From a checkpoint of a small transformer trained on Wikipedia.
Training: a variant of Muon for these matrices, 602M tokens, 9189 steps.
MLP neurons of a small language model. Each row is named by its layer, matrix (gate and up: input weights) and neuron, and shows model dimensions 32-223. Each number is 500 + 25 x the weight over its row's rms, rounded and kept within 0 to 999. Numbers have three digits each. A neuron's up and down rows have the sign that makes its largest values positive.
A block is one neuron, or neurons of one layer that tend to fire together. After each block is what it responds to, as a language model described it from the Wikipedia text at the highest values.

L9.gate256:529484515527524500511486517498471498519527509476532510510487530495539502441473513524537503477541460516553491474528496494450446495488504477522502476500503511525494478521480548503480461439512459538493490445489553516518501454493513489472493492466485490480515529510510504512500460482534553487491515536512519499515518553465493512546520472488517510468485511471515483502467535507485472552479479512480433513503445440484540475513484507509505489465486497518502512506488502507464490495501528499475510490496449521513495501515500540513520497534508515516507511461485533519535513463524520497
L9.up256:500455442539499493480468500521506487516486533498482472511476515548528508484501504511522455471503501467491453461489457509483490511536508510499503557537468496565510567516545527477475526547475461525505493443484506475458470534478484513474520473480525501511516534492492515507483465473506515534477474526542510534522498531450498492530516482502489537521499555511454491528525514475470484489524500514494508504472490511505510508503558518538458489518478494513519462508519495488512499487533467541483482503485521499479478525513470522533503470489494509530495526505534488488504535502515478484
L9.gate863:505565508504503454472530487495530490530442520507513517504503531502479515511496458476523478501499463533511512513489493550525490496522507492489521511463532519529492556505517518444487508493511518514498476498499513482515438520491523499503489471462489529528507477536544498531500471500509457485549555501524519471491541488459487476498498499470535469533496496474573537476541503499455523501500485536465449501480511498470508504494511474517510524466483530493524470515460497518506494500554536493467518483480527482516514503507491480518471526462514510514494502488507528520507522452496498462
L9.up863:522485466528524496513460505532461495464501552504480482479495536460503495498493478494492508467497493512460493519477524500497472485531483509502505491489555513529512533440487550544484508514525500480522521513496533472501503471472464476494438514514541562460552507513487549515500480498436543487511502483451477490432494493542465514476490468529472462529526472507498531474483496511499454537505497490500467506519529503498528497535503509495533526469464486533502514533518468501515466480506521513467508528490512484511496498493486497471521497520514513518517477504515485495515465514548512490
L9.gate883:467509505531541490545481518489512497484497505535517506479493492562500484444481531552487485524483467481516500493489512471501484513508518464536490507579499478494536491522540542504479514523518466517544511509519471495497478447530500493523495499499514470477466490469482480506525516489483530493517505519523492544472479522521522524477492491467548509481513511520527491490519545478462546489521502475494478492502529505473498534519469558478516498513448486490537488498509514485495528484546526495488473467491486491494504481480462486495517488508469561480519489543497488524436467488497535514
L9.up883:484502475514545560483479508451529459492528561454463523507481507501513471488514476493556466550479502510486509509518511507474450494512485474459497486491485509493513509497522520467522492499502442552486512484458485491492547521509466491513459522500481521554519480492491508438479528481562545499534473524482512501530494494507501488477526497502491506531512507519504525454504491508500490491497504528522518520543499499503536475486402497514513458497552496485515489523492430493513521478499520484529496524489506507561481492497473483537490537511487492536450488515503500497476524486508539512
L9.gate888:554492526504520469526541519481493522516522539520489531450535530556499504456522464438496467501479503484490563488476477495521470479516461505497497488527478498502506519517501506499489534520507511541479477516499479503499483485530474535481441496499450541518517532540502503506503486495499478485485464485538499505520466509504464500491535516495521523493489510488491531510464497524470493539534512523500487504526535504531544480483473490532456513495524495470485523455519530510495493445441507506501518492455521479520456475509537568481491457509536523488467520511479515476547443497487466497
L9.up888:513463520554455501494477508505513507509507517500490487497442498512517508534462500493510461494522495509521524484488488456516479525571527480492519466496542499486565533465527503515542473502572462506475524504479509497481511513519548515504503500469503502517519452477500456449489479521499502518490503493540467533483472519467488526498507558493560521483527560512516497497472458502519475495480545442500481486506502506516520473521466489484482489485511527506527540506493482488473504484491500517535525502496493527506518489513520523522514498471488470506474560513481519478470486492481504499
Predictable continuation points. Word fragments and table or list delimiters that fix the next token, such as al|th|ough, es|p|ecially, Majority |, Billboard Hot | 100.

L7.gate123:467453497538532498475491489500552448465478509515491521477524495473485477527487500544486509515452507516503517538508487508485505540522463518539458496512477513508502527508502541520523517492515502541483479543493517494497506489495520485493482444505406533505492564526465471544510502533532527559482520513491530523517500488489515529513494511522514495461524540481456517510517502490502485500507498466485510489525515493500493494491524474524504529504490494481507499508474486520436533461518483446489489469486461515540478501445469502555462465487503484501464532470495492504510528526493454501
L7.up123:558503515442474488485482469521558555535504497486522533511458468522521514469473533509486525454517513487504495489510467506502526497454465515509505474524546498511513457509507494504529527506526496502471471529520469497542458492484510467507500482509516484508520454486501494484459506513469519483500511483541503460519476506492458542535484463500498508494509483464512494481460489505526490474477496496467517490466508530518546503555454502492461477554503548527481518472539476496520486474507509537489460505546510501494518515508508512509530542480508546488517520534497463453493458490512540487
L7.gate348:505538519489469517516496505523505482477458495575515532485473466499508554519501500441477514457493436503480480507505548517499455502503496532490519475495501486513520496494474526434475488494482481528497530545527514475537506485480482545493490509471457516497491532485504523495463547485496497491531524460524489482478509491480434523498481475533495476479490509561490536513496466527506477483535503524496538464501520488496501542484475496520547535481488484482480521497515487501498519551496557484485508504520501527469505558478550497509479484505481488457485477478501484519507471506508502500
L7.up348:488506454500471523489471481508503563490482459496482490494510528538552489517465530505527500497509518486515501473501447526492486524554508509515470501465511518543508515456476538493468506537530515513532483517536504475470523489529512502491512515507520528532499532489511486514496479505521497450495527485514527475491540478501488526505456503520534492484449489504535524524490470500516402505529466527529527493493458471506509486457461502498528513495520515552484502533469489482463480521540480507488486479525485510478506473487490519481521510526497460499493519501552488543494506492559506499
L7.gate432:508491451478524522506527499483489505527464486551497482493466502561446486502481500551512459514513497482453495474492505564458517509503510506514482485494537496500478511503452554538509512533476504540482444536489478434500495469495521517465480515504497483489527499493523492521479496453477490518487500512504521512471504461468519509462489517505499495456469495500514513522447513548489503473497510559487516493494500477474519508489508465500493483447560481488471505540444512484521525488525558502437494496505503496486518515478499517542524511487499517484525517527537492539526493507550499504
L7.up432:487480542496490533491508476508509481481488498551525532468487545529488490481492533459509491482487461442512534519500488493522520517468519467447506510493462501503449505472515504552498505484510543485515517486459455544490494486511477480525475484503501520494523538494500471485548535516453480466480505506488472504503516493500470468488532529490479529522478485535503492481479491520456474511509504512480502472459487482483533494480478603495432496531525503507508539505517530489503508521493553527539505479501484485515468507511494548453469463505493488491489509532495498499502493485492499532
L7.gate736:497491505513530495504500493534482531468484499489488507491460505487508495442502494465509478551475482537505515543486491526461476522479489515478505483488530536507493488514458498516500499553508460473484485534472484516495504515501500460481481540537501520475528479527501479503559466472475465496474555481474493491474514482519448566487483549495502503519524537484498520516484498491482529526497483491537481537510478532469508520517470474471466495552528495459497479495498547520446515497537485496483470515461526545533491539524523482531491492479475530517507562480488476509489533539501511476
L7.up736:491523473482483531465479477550550487563488486523500500500485500473481514508490499490511492498489485509531515510534516466483494542494504511483509473510533531506482490470495520502468483543529518491508502512463484509496495512479549412488509491522501551484564499489528468497518547581506433507504526480516489483480502479497477518520488508495497501509484472462459497500447519513483511511464486477487521479514506458458466495533471479505530522552451516475488482498482542524458508514500514517478473496449554478530509502434513509509448488517482507523518490501487488505489512500510490519
Clause-opening subject words. Words that open a new clause about a just-named entity, like relative who/which, sentence-initial He/She, or he after "where".

L8.gate367:554535510511521510488489472505512470518542500502513518481531524466483545522519527496528489492543482501510472462461516474507476507537472470456528471514536552508463489524487459500482515466484488502476512502475520485522453527479462482490482475489459511527511497510533445504483527546519496488504532488532528498465511477508525533493507475500515519497519472518476495482537549438499468488535535481474491489480496503498487504531515545522515489503502491493458451451523498507524478469480512512487472473517481470505528520516491542531538490473461501477521531473523484552499522523511501518
L8.up367:516507489482553479512493488499486459515496492520515535434570490447499514468516516535523458504491434456518514469508493533528450501503494497485469502460487496519440512488477489493486491506463522504464514472485514521507467465519485511492490505478483512512518502511530523496538514529568514540523535484497494489490458517524455491509509500509501503530499501540459499502551520497511469480497497470546475517488526489486506518503524512462491477447490495526513460526483477483521473515497507516510508502512481533552544472504513523491524508519474521453486554479481453500499518463533531541
Word fragments and quantity prepositions. Two groups: middle pieces of split common words (deg-re-es, le-av-es, midd-le, B-ig), and prepositions before amounts (over $5 billion, more than, as little as).

L8.gate58:509543537532511520529534481516516516517471506515439503463527519501493530506497535498550456477530502478488497489481510507506458464447530526467503490489467508517484479522464490505518519466504547507540488425517479489503472504447508458481483465521488540517536519470501511517484444526545510502496518500501516510516536518480530534495468520496512519539500498511470519524512505500515527508516513468505486475478467492476492459518510488535534507535449500512550525495526514513496493521467504518521490447487472455549460503442472475461526501498494443493484536527495510506514477495532444527
L8.up58:509510521536486510527504504533557508481519515496492548496485468502447528522513512480534481492520487476526524476474489525488505488442504491474537506440478509488487502569474512469543530458485510483533522441500546470467512488440474504514478489459474496497508520514528519501511485494519527507522511528543545493474520504478534466472463494478488529484468454513500514482487499508483496536509512496498497499492490488458489502493474502519543480516476524475530552515506494490487534480473499516523518477487484480512459492483490503491540489520505501509478554503486504510520554512498437539
Table cells and particles. Markdown table cells, especially the "Pld" column header, empty pipe cells after Turnout or Career, and first numeric cells; also particles after verbs (met with, takes up).

L9.gate436:455439480484488508495515490454527520562461482510525515498525495508530515472505491495489554472508499535530502510523462513506532499458506520495473480505506532529433517518549506529487523524490519493493495503473507491519522539478487507491525534483515481549516530488455500496505475538475509456492498488498501504507501445479506512516485517527475530514534503524499519526493518545507494503501512499475538471520484528470525509513491501480490476485508498470474452538431511489499560460489494500485446525456523495537493504514505516461513518507485499523491549507539477451510510477505518497
L9.up436:473489540510459525511487496495529503496476495506503469503478519494480490502536483502510502498518466511525496469483481510495508535504459490494458520503461460497510487514512517475500523522477507535506532576456469535483533539529537497487502498468487483535462545511555474524521485509456480495501517508519467532513506471501472479482494516495514496490525499579497492534527481505526457486478518514506530470508495452481493466501527540472555544509505510473514524518475487482482480497462512469481475466456539531483494522503480545488461517484440495496496490493508514490480501512501528516
L9.gate564:451546468501505536535508516462523501493499516577534500525497514484464517446525494495481503485512474522510509494513488516499501477482500459470528465499492492484482523473466487526503486510476506500493509529463501524525509464509490462483504478510503485512539497548509467504535522462469487481493517477509499465452508497516522511449477511523478480484525481534509538508547517496488496557480489515442499486537508494501526495462486457523541494499552511459527529488445485488461492467536516496478505526506495533485455538505491556479481504487469477496495484480554515511538530487547484523
L9.up564:456513515474505483495475478531469553468491488492532522546518516519538444455483491493502498467482501531517453474519518503488549520497505520436510440501502541488497516502516506471504472527468547499528524532458523464491508541532487510457480506489504487538534500526546439506520516502489536494477530517505507489515469473524475505515450535527509508520479518547515502509499477504507517492514530522509470486501481524511511491464546510522478490496514512447485504475502423496456517461481503509490509514499461487496499505464505559473503489490496521508481478445508517446481477476475515514
L9.gate589:512487456447504497493503480501497505530492486509506522473491524575496525489466472512543544463496535459479506494478506558464525511467499494473469484496491523484470516490499501507503458454456521485468498529477473484501485476532473510501462524505498446498480503526492513500518511483513490486529470514469497517482497523472515452501517520546532538506521481491539498518487449505511481530489506527526465478485470484513522480510477507517455499489511477519490530507477494473501506443526517551515512548474501520512529529488539520511551480497502540522493507529474523527475518493519511537
L9.up589:473506471483496519486510458491472507493469501516472495504497514526540565514536489447544507531483469478502521494488481505472510500489490491470468486486503499532488525500495511480509517450471473545487519543448475467495474524487518475502486538521546563520463527519498501484514498472474535489476501461457524485504514475480498480495518523549523489514502482489525517487481483520518454513503484561484495475490498492552538472493514528524499461453507466526488482498502517556514463496501471505507477486478518525511470540514503538513512491469503538477469532517548521514483486489494553498
L9.gate895:494488495502514519477492513545457540521482496511521506483485495547510459481481503485537512523536546505508434542527531495480501539486474509482493470454503493530470515487535474505521500525499478492506523516495536477511472506499486494507544472454485479494551471469515538470543527491509502508529485466520462485475499458499459461473477472469480544513481527510513520499475510489493483484480515500436498432487494479493509473514489510524497499489521497529555520475502475501498547539487524537475500484521504519502507533478510552494519496505507490501503501472486500503516501479523529486
L9.up895:521449506511494494527468524536510520511458461545498490511478515542517468513522502490490488537479511485526513529494505482481459520492492494481515461483485506527463439499510477488536512481488512508462476532487490529537491504447542509429498473531536480474546518470497538484498517479493502505496496534582487494486458468498502547493512531503481544497485498498537506523482528498498508501485496488496453482487504443470495525523488509547533537494518510466524512527484499517501490524514525538459535488527560506455476527484500528482529507515488459475510518472486510529528529485507525497
Clause-subject pronouns. Pronouns and possessives opening a clause, often after a period or comma, referring to an entity already named in biographies or articles, e.g. He, it, his.

L7.gate37:468492476458525487522497483462490492495487487515515488494475491508476570456507521487513531537452463508487500481491499518574482494500503522489487481496541516546470533518519528553519502499513463542500492504523505544502449545454553524480489513539527481540491487501488477527526475540510486533521529440481504473531489527550479524497523504492469504501518500477500496537521462559481513493474560513458480464505499473519500528490530508451487442504481468500475461466482513516519476508506494471513473497487484449533510496504498494454496487490516494456527521493523479472519459492483485503
L7.up37:519497530508513500513512474467485491487532510510544483482477499546487541524503513483541534494491491489527530452500492485458505492492481471519486522516460479530523505506484496469546494460451535534504482522520475531550466528460522480497484549496501474437492517486490512501500494493534484505472497491427504512510496480569541495511484506527547450481495528513527465430524499498499530525559467509481496507520519549494522471489524504499505558505476445545533500520511529483504509476469531479499462489499466496506506506486463482489492514468509512495470477502476509521510473536499466478
L7.gate121:493471494532484495479501507534494535541500502518491517491540479483482465486485494514471532453476486519467476534520485477523527506483525513497488570467504492519536513492471518463499491496495476537481509493495475491537459493495533472452509451547513526485490507513510500480533495503517487552544506465502441510564443496512526469485471481458477503513491533534565509487528492448462514530500472520491530513515507463513501496532493475504442459478486534498525519517510449430492496537534476494541535485507504530491514511477506501509499481439490511498489480538515542488481492470507500503
L7.up121:532516514474478505464506505508477495539491488529499471529494497504526522533522527511448496455458504495504494514501544510520528500475465478507491540473505546535479470520498486488481544509503451489525493481497465487486515514521481516478486473493537483492513513514499470474474486554500513516565529522546483548484457496508502484491494456506460523513489514557434491471492510459497497480521526522500530470458486515511520506518492497515532486539486447489555503508497462463518461461542478498482558508527514454509523501490525501537482481508505510507497545490535472488526501490488467514
L7.gate461:538505509468493471493489514525529499529507531519469560510500481524521513468517511502530463501514557528470479482507540489485472476518532530528490445451494509544488507506545540528493474483483524541499482501515538497512522509529522478535507479510495432522498479529485522464486504509451499539506546459496472534497539499506434519501520465504510504485511523505518474472491462511491518485493548498514531483479516507538477457523531500478502484473497478496475483479526454494492519477490523507508485546513520474531494479477532490498472497470517529509496509466522440468493531512525488509
L7.up461:518501498555489502505483472523518509485458484486530475519458512519525470450494486489486500491479481510523468516468539518500518494525511507499484456431505479513514533520459468489516492508460491504506528482514530507531542552484512531542499479502514487528526483512466481494496464507473505481491473453507498491498528517505495469459514523503483452501485470501555499497483512493557468506434498487535514496485497498506506507571493499537494513478473502498531514509490467493485523498531485465548490480507491564499501493460523490547502523480506527473539478487501470456509516501524457457
L7.gate657:524486518534495465521508534497477519517515486482509443518473452534499509521507459507469544486497518504479549562505514509536489488507526511490567489488500530547482507500542469519528485489496477508502479498520496462494524542468478509494493471511489490459518550444514453483521484526449530496501530546537515507514488498521495518442528514490459497538508532505522471484513473455493516510504495510499491520499503511475491482580502495513502520483430482518471534463490490496524515490483530506520502507494532480493452477480485489512484488452544469470510474482477473512542523487498489495
L7.up657:528483491514473490532487488493496515510510499501502471491499486483513544497544437520451523440493564520497508522508539503522434504504531503499548569502496515483465488512536501479488490469509508464472524509504470515510532530449509484549506445506528502552508483529527479486522516539436495500520466549490489484508503516527477498499478520503459477491474509520490465473535532508483476478487529522500519492525492504478492491525500510493506490465476535473481486475505507508479484528470513494468498486490547526493460464498487479531477478481500536481556550484508502503486482506536474495
Infobox colons, word pieces. Mainly colons after infobox field labels (Postcode:, Died:, Appointed:) and the space before dates after "on", plus second pieces of words after m (mutual, multiple, map).

L8.gate220:474534519483481515516525480519482521522468473454500536552467507440507501551517513486504535473515519505514475462489490508485451513486533499480498486499471535496519457464458522509518524511493482478507508452451481523503493507520561477487514506501466492486496501495515491513477546492503484551524479460492525513534481482525490480496495508495516519535485522485517550515494512493551494483513507524529511465512518491496459517482471532464527526477516556487493481554501509502445493485563510518476490487483474526466499529466488510524447488485468513508447571473490501494537494490466499496
L8.up220:531506488481487561511505462453511516470499494570493510477525486493523459503480507479472500479532484489483511523484496504493472535503431506484473489513519475542532497516490482535481512481528502496483538500490459534532513515484496510522499536480505483497507504518480498507503493499534555491487557516517506484530479543507535499482514567501502485476521474503463520506504494530477511536491462503504560506510514478493493513498497487505516511497515523499457548446525478537483519507522528505487484496481444526506494525512438482481511461493453521499534495490508460476529464481477505514
He/she letter sequence. The pronouns he and she starting clauses in biographies, and the letters "he" inside words like overhead, overhears, Sheet, hear.

L9.gate149:485509504487467491529466500465467513517529503514516525544555513492507522478481509496457477462500439501479497469523521497488495524515512511491502452489452539503496505520490489503514511527512509523522521507486550524486506551478564512454490479480494506482441567450516483492489493538501513493500493534571458479473482487499482487491540497492492507463514486524560512533491530514492487513534506480477501507508471523488508532480512510471514486497519459498559516495477518498505484467524476484513520516520500464501491471495465473495534496478473508494537527487510532531500502498450458514
L9.up149:487511461520525518444472477494510497513514515516487489488463493531505510523511475515472547498470533517515477521477536463511503471490483477494506483484463500499513522530514490509473539550469508516502447506437540523528533528457540508520532487505494538536449537529562491497487463495491494519494508547482484497475515505542538474461513496518475496478481511471484508536499521481465521508532508560493475490532489504489506473491533474470493435512471460526491486504522486458494528502551491494530528473521453514548533487487491483462534521535501508486481473511513511462466498467516495493
L9.gate166:509548500481486466510499504451513495528523461502525493445472457452539498484536534492519523491508453506504531476494522544524466511498521499526521491481489481498504462530479471495504502540502492497495501502452515504529519524482471516509470505483502502516505481523514548468527494520528480504498513506511453521492543533530494502501498470440537506525516474496472523472496493517520461532502546527480475485505509468534537541514470490447523509519510515501569535503499466502453471524507538489494458471464473447505537490470515496503467560512531503484521530490529479517525506509497494549
L9.up166:502496461522555485555518520510498455500491498475499546525517490460511530445497491490500504513511493465482487446505534529501495471499505524492513490528524530522448505484478502484468512506475526508428525514496461441489439525482495524517482561463524525520493486496498495507498528523508465527492456463492536497519524473475554558553507488498480504453478474511546522497470479538494475502538487465521507512498509505495490515497514497524477496500492520499501448519453518457514539544489494478531488498486515452511505485478492549477471515498501502483478504519516446500510517527457506513
L9.gate302:479519481479512485499509505498468461512515436557517508498518513539502518506531500484504484495511450497511498535502532543482528551517488472515519494476507535475445524511513544508525512537477486496516504486506518485529504522492479545467523505490505501496497486511533502486499534527464487508476453487525519479501508572510501474521504498488479521537478507506485524467448540487450489472526493506542470556481510515506502494529513517471486443509488478504461515462506520529494518459534497468477510452504518468477463501427540494508485488500516522511531453524506515453502497502518486515
L9.up302:538512519497570497482543468500485517472517497511494487516500509490506507531481495530482492497527473469500508518510542497482484489496459505488543510483496532485518547541487533498509510505497524520478461504472487516483491540490471529467493475520524486500485485527505467481541516490483526484510524496457497474512515486505461498508545498494495459525477439525499520484540486512464465487531524505546524538481541483519490551487514481492493469510535519441502498500515533490520525512498499467503546498506487491496468491498472517541466456500501502499518486476526509529497501531524494535
L9.gate627:507550515479515509479447449504494512526463503470527452494501523495508477504476465494545553472512504536499499529503455505510500520518457499478489480521520531489520519504467537515532480516509499492501498530467471501505514520486480484511519513519489517491476525518502519450483457550485517565479513472500513517482514452506530487532537487454503571520507471499532454451491471489472531510456515520503499456506502522500493556500491537534549477527538477504496513530475489498496456505504460474511516454483515440512505511481529482532521493504523473524505506499520468454476515492483507537
L9.up627:502494491497502483523507469481493512517478507493504481530463517505518468514481486498504530528539508491481541506516519517536485502505477507489483530520535510498482538543468541503486496536476528487534480506492457495519512481446486468504514524518485426528480540511488486474527495527522540549487492455557506493471487477480542487562492518517511526503492476523507529486518490442522472555521479531488538468540518513468488500466448497450498480497533534510509520499479549494468497509504479516474491431495460488514481501505507466501490538536496486526500466485506503436508490521509508501
Before numbers, word fragments. Two groups: tokens right before a number, like less than, about, nearly, or blank cells in stats tables; and mid-word pieces such as ty(pe), some(w)hat, W(ast)ewater.